{
  "bias": "qkv",
  "init_std_o": 0.0352,
  "lr": 0.00338
}
MLP neurons of a small language model. Each row is named by its layer, matrix (gate and up: input weights; down: output weights) and neuron, and shows model dimensions 48-175. Each number is 128 + 24 x the weight over its row's rms, rounded and kept within 0 to 255. A neuron's up and down rows have the sign that makes its largest values positive.
After each neuron's rows, "fires in" lists the words (lower case) most often at its 100 highest values on Wikipedia text that the model never trained on.

L5.gate151 [109 130 135 115 125 103  95 140 108 171  93  83 132 126 136 116 120 110 138 122  59 141 142 120 181 138 135  82 123  98  79 137 113  78 127 137 199 126 160 109 144  95 154 131 110 137 113 127  90 123 118 140 186 100 143 104 175 177 122 132 121 180 116 171 137  85 148 138 100 106 152 123 124 127 163 118 137 138 132  94 101 116 149 114 131 136 129 180 117 121 137 138 145 145 127 118 151 131 106 146 134  93  95 147 136 155 170 154 152 103  84 135 133 120 140 144 128 137  88 142 101 119 138 109 114 160 165 135]
L5.up151 [126 110 153  94 182 121 166 147 131 120 134 154 164 105 111 141 104 154 138 122 129 145 156 142 126 150  87  96  99  84 148 184  83 116  79 120 134 153 176 124 140 155 128 104 142 144 125 104  80 178 171 121 145 157 147 116 141 180 124 136 149 131  98 159 135 116 118 111 126 115 123 138  78 148 149 107  95 111 130 134 137 103  78 129 148 165 134 143 143 130 143 133 124  93 113 142 109 129 144  99 110 147 108  96 123 129 109 115 112 134 114 112 107 137 102 123 100 145 148 127 113 128 129 171 113 138 111 123]
L5.down151 [ 74 116 107 145 123 144 119 159 105 129 128 113 110 147 127  94 142 114  97 110 156  79 122 150  95 115 226 178 129 158 151 105 149 120 146 133  92 115 118 145 136 129 142 134 147 133 114 133 131  85 103 134 109 111 126 115 122  76 115 146 119 154 103 124 127 128 118 118 144 120  99 158 128 118  89 150 140  93 154 150 137 122 188 135 123  98 126 109 147 110 124 137 195 209 144 141 124 187 106 144 129 135 160  84 133 158  97 103 115 137 166 164 116 131 112 119 125 106  85 147 165 161 115 113 114 125  88 136]
fires in: "later", "its", "more", "letters", "lost"

L11.gate112 [113 171 165 115 121 127 127 104 118 137 131 106 108 102 156 141  93 114  94 116 150 111 122 128 109 149 159  93 146 111  75 128 104 149 110 128 137 131 132  89 142 135  84 105 148 159 170 120 135 152 124 158 121 127 117 192 146 147 124 110 166 153 104 112 102 109 102 158  98 148 182 139  93 138  85 110 159 104 158 120 137 155 141 149 131  88 147 155 102 125 161 138  93 117 145 134 131 164 119 149 117 124 119 106 142 134 157 129 101 180 141 156 139  84 171 149  68 115 151 165 104 155 125 130 144 145 141 157]
L11.up112 [ 94 167 101 114 130 106 151 116 126 133 154 123 125 115 101 138 152 134 130 145 115 122 135  76  99 120  93 136 120 100  95  95 104  86 138 156 122  99 109 102 161 178 158 132  88 130 121 101 100 120 128 165 132 123 133 153 118 157 162  86 132 129 124  87 141 137 122 152 153 122 113 144 146  82 101 118  90 147 118  92 170 142 121  99 176  70 144 172 141  93 131 115 133 129 110 113 133 137 152  86 126 105 146 110 148 130 112 132 110 161 118 140 127 103 128 132 148 128 118 156 120  87 108 166 148 151 153  98]
L11.down112 [129 128 116 108 140 100 134 141 126 149 125 183 110 154 157 140 156  63 116 134 135 128 108 122 108 149 162 122 149 191 165 147 131 120 126 129 120 141 127 116 162 186 101 156 120  84 147 133 162  97 146 142 125 129 115 114 124 132  78 131 105 104 157  82 115 145 145 182 134 128 109  91 135 147 152  96 123  85 108 102 137  99 125 116 130 170 118 128 139 132 150 106 127 104 154 135 150 174 116 181 189 154 100 153 123 122 136 177 121 124 104 118 101 118 120 152 124 102 110 148 132 107 141 129 112 129 102 126]
fires in: "new", "first", "official", "own", "largest", "former"

L13.gate398 [173 134 100 101 136 143 119 121 132 113 144 108 127 108 122 129 145 143 146 160  84 114 132 116 122 143 136 111 118 143 100 157 162 113 140 179 117 165  75 126 120 119 113 108 111 132 102  90  96 134 103 131 101 139 113 142 123 109 163  75 101 135 125 112 116 146 115 117  99 139 146 127 101 120 101 117  74 146 151 138 115  70 125 138 137 128 112 134 123  90 132 127 115 166 100 128 152 136 113 106 154 152 117 117  89 117 141 166 162 146 179 136 183 181 128 136  91 147 132 103 105 147 117 146 127 123  98 144]
L13.up398 [150 163 106 117 107 182 152 120 142 122 145 157 126 118 127  96 158  89 158 155  88 110  99  91 100 123 112 139 122 113  95 166  96  85 101 159 144 169 113 118 141 135 135 128  88 124 113 139 121 152 138 173 107  64 130 105 115 150 139 115 113 132 143 136 140 151 128 129 132 131 165 170 135 135 131  88  89 155 142 160 103  99 128  83 109 140 123 117 164 129 167  63 100 179 163 111 149 122 125 149 128 116 123 124 141 117 114 139 140 140 158 117 140 134 115 128  98 132 110  62 145 113 124 137 115 143 102 148]
L13.down398 [117 112 135 174 135 124 123 152 186 174 119  99 119 181 138 101 151 110 126 121  97 116 122 123  76 103 179 152 129 148 155 147 133 129 106 143 134 134 105 136 149 139 127 130 121  49 124 174 159 130 123 111 106  74 102 123 138 125 141 101 148 118 130 102 134 118 107 147  94 137 113 132 121 138 155 138 125 140 164 116 131 124  70  89 113  90 150 130 145 115 119 106 136 107 185  67 132 130  86 124 138  66 133 126 177 113 124 141  86 113 130 145 136 130 122 143  80 127  97 131 136 130 134 170 131  96 102 119]
fires in: "new", "news", "railway", "fuel", "for", "nights"

L3.gate34 [ 89 167  85 160  93 103 104 122 102 140 123 164 114 116 143 100 113 112 121 160 126 140 147 120 154 149 158 130 149 157  96 169 113 102 150 135 100 126  98 113 136 148 141 132 131 137 174  99 128 130 131 157 125 179 197  89 111 132 128 127 109 180 130  78 134 124 160 125 146 110 146  98 126 160 139 122 154 137 146 123 140 162 155 134 103 139  98 151 176 148 132 106 124 139 140 125 113 113 115 127 176 127 150 138 127 155 107  71  65 133 124 150 175 128 132 100 108 114  80 159  87 133 120  91 129 105 108 159]
L3.up34 [138 102 143 102 125 100 131 166 165  86 127 115 115 128 162 132 124 128 175 143 125 113 113 106 164  91 172 147 165 170 117 130 115 129 142 106 106 107 102 107 170 123 100 157 118 135 121 100 108 148 137 159 114 141 116 120 157 126 107  93 119 175 111 155  75 151 119  87 121 125 104 134 101 147 105 150 137  90 133 133 147 155 137 112 105 148 163 139 110 114  99 104 125 100 138 132  64  95 109 108 102 128 135 128  96 121 111 109 122 155 155 139 171  90  93 131 115  89 139 127  69 147 138 143 139 113  85 131]
L3.down34 [112 159 139 134 140 119 139 141 153 118 113 136 140 120 108 135 117 144 149 125 137 109 126 181 125 137 158 157 124 113 113 159 125 108 133 133 114 115 126 153 126 153 135  31 126 119 103 109 147 131 129 158 147 134 185 125 120 130 186 128 125 109 126 117 105 112 131 132 135 128 146 131 178 131 160 112 149 127 130 114 109  79  60 102 135  55 155 122  82 118 118 123 127 140 116 140 114 106 151 123 103 118 103 108 155 155 137 132  90 125 135 140 136 164 116 164  93  93 113 153 105  92 104  79 131 122 117 135]
fires in: "under", "division", "delivery", "liverpool", "river", "ceremony"

L9.gate106 [121 158 146 121 144 104 134 137 136 150  96 110 111 125 147  87 106 130 144 149 113 139 137 145 112 155 101 132 137 104  91 116  80 102  61 156 127 177  92 162 138 137 138  85 136 150 108 112 115 120 156  84 122 122 129 159 139 122 133 143 102 128 156 102 154  62 152 124 113 146  69 119 108 165 129 108 131 103 143 122 115 138 106 154 146 145 168 184 147 136 142 121 115 153  99 109 146 103 119 146 137 147 124 113 175 190 130 146  99 114 111 142 127 141 164 115 123 126 169 185 115 136 150 143 130 129 177 138]
L9.up106 [111 128 137 126 102 108 211 148  81 169 130 109 142 172 133 126 154 143 147 111 174 138  94 121 131 124 160 157 155 128 129 167 126 107 146 132 121  98 120  97 122 117 155 109 100 153 148 111 121  92 117 146  82 128 189 127 126 147 118 135 139 148 120 114 136 112 140 135 112 149  83  76 145 136 120 169 131 155 106 154 158 110 157 131 163  83 150 156 122 138 148 112 148  91 129 108 121 122 139 127 120 163 150 147 141  81 112 134 137 112 111 167 124 149 170 131 127 131 144 153 121 125 103 133 111 159  98 164]
L9.down106 [170 143 145 147 120 112 129 114 121 140  87 141 132 158  87 125 122 139 158 120 139  97 139 128  83 154 130 138 136 158 116 126 121 107 110  98 146  82 141  90 139 121  92 138 168 145 177 148 153 156 136 116 119 152 172 126 192 107 114 142  97 119 175 145 127 115 147 165  94 155 155 106 166 133 102 125 124 147 159 111 107 121 186 123 136 141 142 124 138 102 114 140 146  92 117 140 133 159 102 117 177 156 158 163 126 108 168 139  95  98 124 114  80  83 146 135 130 137 106 133 106 112 149 120 108 125 114  60]
fires in: "first", "final", "fans"

L5.gate658 [119 189 152 146  89 100 120  92 130 139 109 106  88 135  95 150 154 124 155 138 116 124 175 160 109 169 147 118 132 128  92  78 131 139 181 107 101 139 111 126 122  93 120 135 121 158 134  96 116 115  87 139 142 138  85  98 104 112 110 135 133  84 123 122 120 146 146 132 137 127 121 127 110 126 152 112 116  98  99 115 126 158 139 111  82 176  77 112 133 151  98 101 127 146 136 141 160  88 158 122 103 186 125 154 102 142 137 123  76 112  89  82 139 136 140 132 121 132 130 180 118 115 121 163 150 149 180 129]
L5.up658 [128 187 135 126 154 127 178 122 129 134 134 154 152 145  88 118 147 130 103  85  90 143 133  99 116 103 159 158 103 125 110 147 139 129 148 165 133 139 180 133  94 164 101 166  94 133 152 116  77 171 125 152 161 150 144 158  96 127  64 145 119 158 100 134 119 155 151 145 102 128 133 122 117 160 147 105 144 134 143  89 149  77 103 121 101 115 130 113 115 187 100 134 158 137 136 159 101 133 179 119 116 122 116 147 100 146 138  78 141 142 116  97 109  98 117 109 137 123 129 137 153  86 129 122 165 148 132 139]
L5.down658 [158 123 102 132 149 115 110 149 137 122  94 119 113 150 161 136 171 120  94 103 126  96 128 126 126  88 133 152 138 138 142 125 146 123 106 113 103 185 119 115 113 128 105 179  73 121 169 155 110 115 145 159 168 100 152 150 110  99 153 112 108 139 151 133 179 114 167 164 144 110 152  95 141 129 114 142 169 143 151 126 166 137 101 143 150 111 134 144 128 195 141 122 129 129 143 130 140 164 121 140  97 105 130 135 133  96 138 146 186 123 143  85 115 124 168 127 128 161 119 134 155 111 163  97 140 145 126 131]
fires in: "game", "called", "name", "came", "dallas"

L9.gate890 [128 150 116 141 157 130  99 140 144  76 119  94 108 117 167 137 143 109 158 121 135 154 154 118 103 170 101 139 172 139 122 148  97 129 140 132 101 139 114 133 110 128  92 104 175 140 120  88 153 104 118 114 129 104 142 143  99 163 128 131  88 112 160  86 133  98 114 105 155 101  87 112 147 140 122 110 148 123 138 191 133 121 131 139 145 165 167 141  98 138 177 133 105 149 101 106 143 129 117 149 130  76 143 104 132 152 143 156  76  83 129 149 132 125 136 137 102 146 126 129  97 116 142 126 134 133 128 153]
L9.up890 [129 125 105  90 139 134  41 119 100 146  93 127 146 123 119 154 141 123 165 118  69 165 104 124  86 114 102  91 106  93 148 149 112 103 116 131 168 143 118  88 125 106 101 117 140 142 109 129 166 113 129 137 118 123 146 146 105 143 139 106 122 117 158 113 120 122 115 141 130 121 124  92 106  69 106 105  92 114 125 138  98 120 115 137 161 126 135 130 168 119  91 134 125 108  98 132 154 165 152 165 133 155 137  94 167 129 129 147 102 114  91 144 115  90 154 117  93 145 151 130  97 159  92 120 138 128 109 128]
L9.down890 [137 155 107 121 134  91 102 112 130 147 116 101 119 132 133 130 135 141 134 107 127 129 137 109  66 142 115 114 123 128  94 150  96  86 172 168 107 167 142 112 114 127 160 108 144 183 114  98 126 148 136 100 127 134 164 149 129 157 165 147 129 154 140 154  89 157 134 106 132 145 116 139 131 133 125 126 153 129 111 152 105 135  92  98 139  93 126 122 139 168 183 108  86 151 124 130 111 122 124 129 130  97 167 103 120 135 112 124 158 110 119 190 128 136 198 152 138 110 126 166 125 124 132 128 156 155 136 133]
fires in: "american", "former", "single", "america", "summer", "singles"

L3.gate412 [173  99 175 127 146 161 162 114 139 127 112 103 126 130 184 105  80 169  65 119  99 124 114 147 167 162 132 136 140  90 124 140 115  78 135 132 159 138 140  87 140 105 165 130 130 101 111 136 131  78 101 102 159 121  97 148 114  95 123 153 125 147 119 145 163  83 128 110 125 134 134 162 110 116 141 148 136 116 135 129 129 125 127 131 102 129  96 145 131  97 127 107 152 148 108 117 151 165 104 117 136 142 108 149 148 122 133 177 119 114 147  83 129  87 128 117 106 126 108 148  97 130 158 115 126 160 165 159]
L3.up412 [145 147  75 136 133 102 137  77 119 146 153 132 107  98 132 160 145 121 136 128 149 142 125 146 134 112 148 106 125  92 136 102 103 145 148 128 113  81 147 155 145  78 120 156 132 182 122 100 104 118 123 150  99  63 132  96 130 164 107 133  89 104 118  81  70 126 109 121 133 126 139 133 168 155 133 112 114  72 122 156 141 139 128 159 132 129 106 127 148 122 105 105 134 154 117 136 166 129 110  93 143 140 125 110 158 181 138  92 109 143  87  69  98 143 103 143 113 107 148 145  95 166 144 147 114 136 152 147]
L3.down412 [124 121 110 105  76 141 134 131 112  88 148 148 139 122 122 187 142 143 146 107 145  98 118  85 149 131 104 141 109 172 111 107 134 126 120 142 137 153 179 100 117 112 129 108 171 140  76  91 111  98 125 150 115 142 145 109 141 141 162 106 122 125 145 110 130 102 138 117 106 130 118 112 128 145 118 138  99  99 112 183 117 139  92 144 177 117 161 133 123  99 147  91 124 137  85 163 175 155 119 166 127 130 156 132 111 126 166 122 160 129 147 144 134  84  87 140 113 151 127  88 162 101 120 121  96 175  89 149]
fires in: "later", "two", "battle", "letters", "notable"

L3.gate322 [133 177 114 139 111 146 105 138 143 158 102 157  96  92 123 150 107 147 115 129  90 159 147 112 142 139 117 117 126 120  79  90 102 152 135 138 104 147 135 178 116 109 103 132 135 186 111 111 111 115 128 147 104 130 141 139 119 154  97 131  78 151 138 108 118 161 151 111 146 113 106 136 125 131 132  97 142  86 137 186 150 169 145 120 143 163 114 139 157 149 164 124 146 103  90 114 135 141 166 119 155 103 134 126 148 147 212 166 116 141 119 145 179 112 123 138 133 124 124 182 129 133 111 142 127 120 143 159]
L3.up322 [119 169  85 123 111 117 118 152 143 203  96 136 105 108 106 142  92 109  85  67 114 141 140  82 173  99 113 129 120 124 122  95  91 166 142 130  98 149 117 154 156 125 143 144 141 148 106 160 126 149 136 137  86 123 161 118 114 110 115 143  73 156 139 116 112 162 143  83 148  98 102 110  89 118 125 144 123 121 112 158 140 157 118  90 127 145  92 147 149 120 131 153 126 102 127 109 114 111 156 122 137 104 141 130 161 104 141 169 153 102 101 158 136  89 103 147 151 116 106 148 131 138 115 183 112 108  94 122]
L3.down322 [146 161 117 141 124 110 117 137 172 165 110 112 102 132 113 100 130 120 114 134 113 106 126 125 113 104 158 135 133 134 110 123  86 167 129 138 100 127 126 117 104 131 156 102  96 105 148 187 143 139 143 131 120  91 145 144 156 108 143 130 119 100 112 109 117 149  93 122 108 132 150  98 121 102 170 129 121 131 116 115 101 156  63 161 120 112 162  96 137 147  86 137 188 122 173 110 126 132 135 129 124 184 162 112 138 107 134 122 133 129  82 169  98  72 139 168 110 150 111 105 141 115 154 123 137  91 114  96]
fires in: "single", "rangers", "singles", "gold", "golden", "singapore"

L11.gate543 [115 144 160 141  99 108 124 127 102 124 126 129 109  92 113  88 129 154 130 180 126 118 107 113 131 164 102 132 112 148 110 110 105 119 115  85 117 123 126 122 177 137 124 125 155 122 148 107 172  95  85 110 167 143 134 138 131 141  95 117 137 126 137 141 112 111 137 149 143 140 113  99 112 107 125 108 165  99 116 184 118 123 127 191 147 139 126 145 155 145 128 173 123 139 106 138 145 121 135  81 136 144 142 148  72 167 143 123 146 125 207  83 123 150 101 141 137 132 118 140  74 119 133 147 168  86 102 106]
L11.up543 [155 111 103  95 112  94 175 122  71 103  96 130 144 145  94 116 137 123  88 122 163 115  85 121 104  91 112 114 134 136 113 129 165 172 143 132 184 129 144  85 106 143 141 107 119 121 114 106 112 126 120  96 146 110 114 130 114 109 121 116 134 120 126  90 123 101 134 151 119 133 123 126 164 133 103  84 117 154 122 131 158  97 186 158 157 125 125 159 156 118 138 158 105 110 132 153 120 153 173 145 126 128 136 173 137 121 127 131 174 103 117 139 124 192 143 162 140 138 130 138 121 117  93 104 155 111 146 145]
L11.down543 [155 132 115 166 107 146  95 142 126 119 111 105 107 127  99 171 129 133 177 162 120 113 128 148 120 123 160 120 126 129 118 175 104 125 164 159 114 113  94 105 139 107  85 116 152 126 138 161 140 143 111 130 145  91 118 155 174 104 123 168 121 108 146 134 127 162 144 125 113 115 129 108 101 106 106 111 177 147 119  76 112 122 136 119 175 149 132 160  73 128 106 134 168 131 176 113 138 109 118 118 121 141 180 164 176 143 132 138 130 157 142 122 125 143 131 189 145 136 131 154 142 161 123  96 116 129 138 148]
fires in: "about", "railway", "radio", "10", "65", "12"

L5.gate114 [160 174 112 144 122 120 138 126 121 132 145 101 125 108  96 145 128 108 122 105 129 136 114 129 106 141 118 155 123 104 135  89  81 120 178 127  95 124 134 125  78 123 131 138 138 172 116 122 135  55 107 143 134 107  94 163  78 117  87 106  98 127  95 144 122 136 148 146 150 107 119  88 111 103 113 116 119  65 153 112 122 165 105 109 129 147 101 180 148 104 144 110 133 122 112 112 107 123 114 149 107 152 148 114 106 148 171 127 181 142 184 140  91  85 119 107 114 129 150 137 100 131 137 144 137 134 132 153]
L5.up114 [166 150  97 109  82  97 169 154 127 131 140 145 101 100  97 152 150  99 137 136  83 132 120 100 101 147 126 133 113 123 158 160  78 127 151 156 120 157 162 144 129 107 119 165 134  99 116  96 144  91 150 119 148 115 129 140 147 131  82 125 159 141 128 141 136 150 178 143 120 110 117 132  94 133 132 158 122  98 152 155 107 132 116 157 117 130 132 124 104 106 132 147 107 133 117 172 116  78 172 135 109 180 165 138 133 129 141 140 120 109 160 135 114 125 122 127 124 138 131 105 129 180 157 107 134 123 120 106]
L5.down114 [135 128 154 118 132 156 132 133 110 126 134 149 149 133 116 150 138  91 137 129 152 109 108 167  73  95 151 134 134 120 121 113  84 111 139 130 104 156 109 145 101  93 147 142 121 120 129 144 114 136 132 112 139 106 112  89 122 145 150 177 138 105 154 142 137  96 112 144 171 116 103 124 122 115 116  99 137 133 135 115 113 145  33 143 110 117 114 156 160  96 104 103 179 112 118  95 128 151 108 185 120 170 153 141  86 109 119 135 107 141 155 139 124 142 115 149 160 126 140  94  80 125 157 169 162 155 146 116]
fires in: "from"

L14.gate48 [156 121 168  82 121 104 119 124 131 121 150 115 109 124 114 145  87 125 124 165 140 146  91 134 135 125 118 106  95 110 124 169  74 120 166 160  89 131 166 107 113  56 125 163 146 124 103  70 107  86 134 145 148 156 144 119 137 146 136 127 106 123 126  84 140  72 120 146 138  97 113 135 144 118 157 129 104 127 119 147 173 130 136 115 128 153 128 134 121 131 131 131 151 175 106 109 149 147 197 125 151 142 108 132 139  91 149 161 106 132 163 117 118 125 121 111 149 124 133 130 129 146 124 137 175 165 122 169]
L14.up48 [169 175 145 119 110 130  99 101 151 133 132 182 136 129 124 149 135 160 114 124 128 158  99 152 109 114 139 162 124 152 135 186 119 143 124 128 132 154 110 148 114 111 128 150 132 104 116  80 116 127 131  82 119  88 126  93  89 127 177 106 142 122 123  91 158  91 144 114 166 129 145  86 154  87 135 131 175  74  93 138 101  87 101  91 133 134 106 132 167 115 139  36 156 148 120 128 138 155 148 123 111 131 121 138 115 123 156 157 102 119 133 119 115 154 139 142 160 115 104 105  87 124  85 139 119 138 133  99]
L14.down48 [130  87 122 132 122 146 122 108 142 166 113 145 131 107 137 133  85  98 135 136 126 143 155 150  95 113  42  98 138 125 112 129 105 139 158 136 117 153 118 151  96  92 131 130 151 129 117 151 125 133 115 105 130 128 136 148 170 136 160 127  74  81 118 137 125 121 154 143 121 125 104 119 148 140 158 141  82 168 114 177 161 145  46 118 126 115 160 113 167 130 144 136 137  92 151 136 142 149 139 120 144 140 140 128 155 126 138 197 115 126 145 142 112 125 107 162 157 114 117 100 107  94 123 180 126 153 122  84]
fires in: "from", "between", "as"

L3.gate325 [158 160 120 132  95 148 169 139 129 137 198 116 142 134 145 156 123 117 113 127 134 122 122 101 158 109 129  82 112 124 111 135 123 151 128 116 152 149 147  65 104 162 114 155 121 145 112 101 112 112 127 125 141  89 124 151 153 147 113 112 142 128  86 145 121  96 120 161 151 127 102 141 152  79 135 130 117  50 109 156 127 154 125 115 125 126 142 126 134 118 158  82 139 150 100 106 125  79 105 137 177 165 128 155 115 128 120 114 159 155 161 131  88 155 118 140 155 124 140 127 134 157 119 131 131 157 110 137]
L3.up325 [151 130 119 139 193 115 136 127 113 125 156 113 128 126 101 120 108 165 126 173 145 118 143 135  49 118 125 154  80 136 124 110 102 166 103 120 109 109 125  70 118 170 130 122 141 126 140 117  99 104 140 150 113 120 107 122 174 183  95 110  94 145  92 117 119 117 109 140 139 113 110 181 111 135 130 161 139 106 109 158 131 153  89 120 164 106 123 131 148  87 108 142 141 151 130 139 132 146 128 121 135 105 123 149 105 111 129 169 121  95 159 119 138 120 171 151 148 167 139 113 128  88 143 145 133 148 145 100]
L3.down325 [128  88 150 143 158  90 131 130 114 121 139 114  97 126 109 162 107 112 170 114 108 135 127 178 132 110  46 106 132  98 155  89 110 128 142 129 116 168  86 155 102 119 115 147 134 143 168 150 112 105 124 175 114 114 120  99 151 115 123 159 163 107 124 161 141 159 144 138 167 154 155 139 175 110 132 120 113 138 147 118 120 181  73 160 107 117 136 116 145 111 135 137 115 105 101 147 123 116 155  78 118 140 171  70 136 108 147 106  89 106 135 105 100 126 141 126 100 125  89 113 121 169 132 112 147  91 131 126]
fires in: "from"

L9.gate239 [127 123 151 137 152 106 179 105 130 155 128 145  96 122 137 141 176 147 155  96 149 152 135 130 111 119 122 138 130 117  83 106 135 142 108 121 160 124 108 125 123 145 122 148 106 150 141 114 124 142  72 141 150 188 139 117 100 136 153 101 136 145 153 124 142 135 101 164 122 153 110 125 130 110 134  75 153  73 158 125 113 155 144 136  97 140 121 165 123 188 105 156 108 158 109 104 135 169 123  86 118 146 123 139 128 104 173 147 117 124 111 153 144 126 145 123 139 112 121 151 118 123  91 144 132 161 146 160]
L9.up239 [142  90 124 133 165  91 192 121 139 136 159 139  95 110  91 112 147 141 119  91 139 140 166 150 144  84 131 144 114 143  91 128 118 154  94 108 147 121 126 136 131 158 125 106 125 104 103 130 145 115 118 137 179 131 141  85  88 119 180 135 128 108 148 154 163 160 142 175 172 161  91  96  89 125 174 146 105 122 149 121 130 156 106 118  88 109 142 166  98 180  97 162 114 122  97 112 140 142 150  72 145 133 125 140 131 110 133 162 156 135 136 160  96 143 105 131 171 115 132 140 117 116 102 175 113 144 131 137]
L9.down239 [125  92 178 131 143  75 156 112 183 105 121 150 149 142 101 129 104 140 139  92 100 116 168 130 169  72 141 143 123 141 182 123 133 141 124 171 130 142 118 149 157 121 145 134  87 138 143 128 115 133 131 164 139 134 141 126 131 101 124 136 180  90 109 169 116 146 150 124 139 118 125 153 167 134 149 158 124 174 117 142 125 108  98 116 145  80 122 127 150 103 130 141 121 118  68 143 102 103 141 123 137 129 136 131 106 139 104  83 136 136 116 152  55 106 105 160 137 125 114 129 156  96 129 154 106 133 143 106]
fires in: "during", "surface", "down", "of"

L5.gate82 [100 148 110 109  93 113 137 167 125 133 124 115 135 165  97 112 147 164  94  96 107 169 143 104  64 156 142 134 136  92 117 145 151 179 166 138 136 126 131 123 119 127  96 120 125 150 118 135 115 134 169 110 113 155 161 133 132 173  66  92 144 126 157 113 154 108 133 144 158  93 120  99 154  97 171 144 127 164 161 141 152  96 147 110 138 124 148  79 160 137 104  78 116 147 116 139 135  96 123 126 129  94 139  71 119 144 134 118 129 127 101 156 166  88 142 146 100 107 160 122  97 132  86 108 122  87 131 177]
L5.up82 [122 159 136 120 104 127 128 179 164 115 138  99 120 147  96  90 131 120 109 123 113 158 212 156 102 138 133  67 157 124 135 154  83 132 122 102 185 146 146 109 108 169 114 101 143 130 118 145 138 164 163 114 144 100 166 107 116 136 124 118  86  90 147 142 111 155 118 144 173 145 132 121 138  70 124 131 118 106 136 118 160 156 119 113  82 151 167 136 170 125 132 128 157 145 138 102 110 121 148 105 163  83 171  81 118 118 165 102 132 107 113  94 149 113 116 126 113 146 131 147 116 158  78 108 137 128 127 153]
L5.down82 [ 71 119 123 132 160  90 117 145 151 169  85  94 156 149  97 108 108 123 122 114 122 113 169  91 160  85 135 168 125 121 164 152 103 105 143 122 101 109 159 126 106 126 155 184 149 154 145 127  76 113 112 127 134 134 143 131 142  92 149 139 120 114 146 139 132 133 103  93 106  99  98 175 159 101 152 143 113 167 124 166 117 123 133 108  87 119 129 105 134 125 147  98 110 137 120 114 122 165 154 102 132 125 119 120 144 106 154 149 112  98 102 153 119 151 151 155  80 158 158 140  97 142  82 144 124 135 121 165]
fires in: "more", "summer", "former", "moore", "light"

L9.gate958 [124 128  97 113 113  70 118 121 124 121 140 145 119 119 157 129 138 113 139 125 107 147 106 113 129 150 150  77 127 153  68 149 141 127 168 161 130 133 140  95 121 153 117 138 154 136 141  97 129 126 117 130 145 179 137 131 150 134 148  80 129 157 139 152 159 127  99 191 118 120  94 147 113 173  92 131 119 144 159 142 162 140 120 113 126 105 161 119 129  98 119 105  78 191 122 142 102 163  97 147 121 102 141 133 133 158 142 110 143 135 139 133 130 111 126 125  91 116 134 131 122 121  99 114 107 150  95 135]
L9.up958 [174 114  84 108 132 129 144 126 165 137 138 112 143 168 104 164 141  99 170 136 143 109  94 121 140 110 135 139 116 107 139 128 111 129 118 108 101 116 128 158 142 135  81  86 121 175 131 141 132 121 125 125 124 125  63 124  87 111 104 101 134  90 145 163 126 124 158 118 112 159 144 134  79 131 154  94 173 131 136 152 145 107 148 122 170 127 140 145  85 136 165 127 106 115 132 127 139 117 156 180 100 117 133 122 107  87  68 161 157 108 149 164 141 137 117 127  98 130 124 124 168 109 128 161 123 120 103 135]
L9.down958 [140 137 112 132 155 140 118 138  69 166 137 144 116 147 165 160  66 123  86  81 106 150 129 132 138 116 120 124 132  66 123 151 145 110 123 142 123 124 159 128 115 114 161 139  84 101 101 115 128  71 133 115 160 108 125 169 127 107 137 119 163 146 160 112 119  95 152 115 146 143 106 138 151 122 110 142 118 134 151 147 176 150 127 101 124 144  95 166 125 149 128 175 136  87 118 134 153 127  98 123 143 145 128  80 109 118  96 151 125 147 126 180 108  81 155 132 161 156  88 143 125 112 139 141 111 122 111 122]
fires in: "new", "news", "running"

L3.gate27 [164 126 141 123 118 111 158 120  72 127 160 149 153 114 117 180 116 131 119 111  73 126 116 110 138 111 138 111 122 144 156 163 128 128 123 143 135 137 134 144 159  57 136 111 147 122 160 102 152  99 136 152 171 107 126 101 158 136 106 137 138 123 130 158 133 122 152 145 129 117 119 143 147 115 105 135 101  95 138 147 143  80 140 125 128 130 147 140  93  79 127  83 142 146 129 113 121 119 145 142 150 112 131  83  99 128 159 109 157 103 180 114 136  96 105 136 120 156 140 131  88 147 142 139 163 115 152 120]
L3.up27 [141 155 109 147 135 148 129 148 164 146 145 112 172 133 132 121 118 103 131 108 112 133 102 148 124 112 163 122 152 102 101 130 111 144 112 166 130 113 131 160  91 167 126 137 181  98 121 129 136 144 144 152 146 128 142 135  82 166 117 122 152 111  80 135 156 106 123 181 148 132 124 108 117  91 111 142 136 103 125 129 159 163  97 147 144 153  98 188 162 145 121 119 154 152 116  76 155 129 103 170 147 112 111 123  84 126 119 123 122 126 169 139 128 174 126 134 121 113 120 118 115  71 151 115 147 134 108 104]
L3.down27 [155 133  96 121 134  98 156 111  71 143 146 132 113  90 103 171 140  98 132 142 132 123 133 133 130  81  69 143 127 126  88 142 110 152 152 168 112 165 133 131 109  62 146 138 114 108 142 144 140 110 144 111 123 114 119 137 126 114 140 124 115 167 145 122 143 134 180 123 103 161 104 119 157 132 122  46 126 119 131 135 112  98 108 135  81  82 152 127 105 101 100  95 111 137  96 130  91  97 151 141 117 132 177 139 127 155 132 126 143 147 161 118 115 150 127 131 118 128 133 154  84 168 127 172 117 178 151 125]
fires in: "from"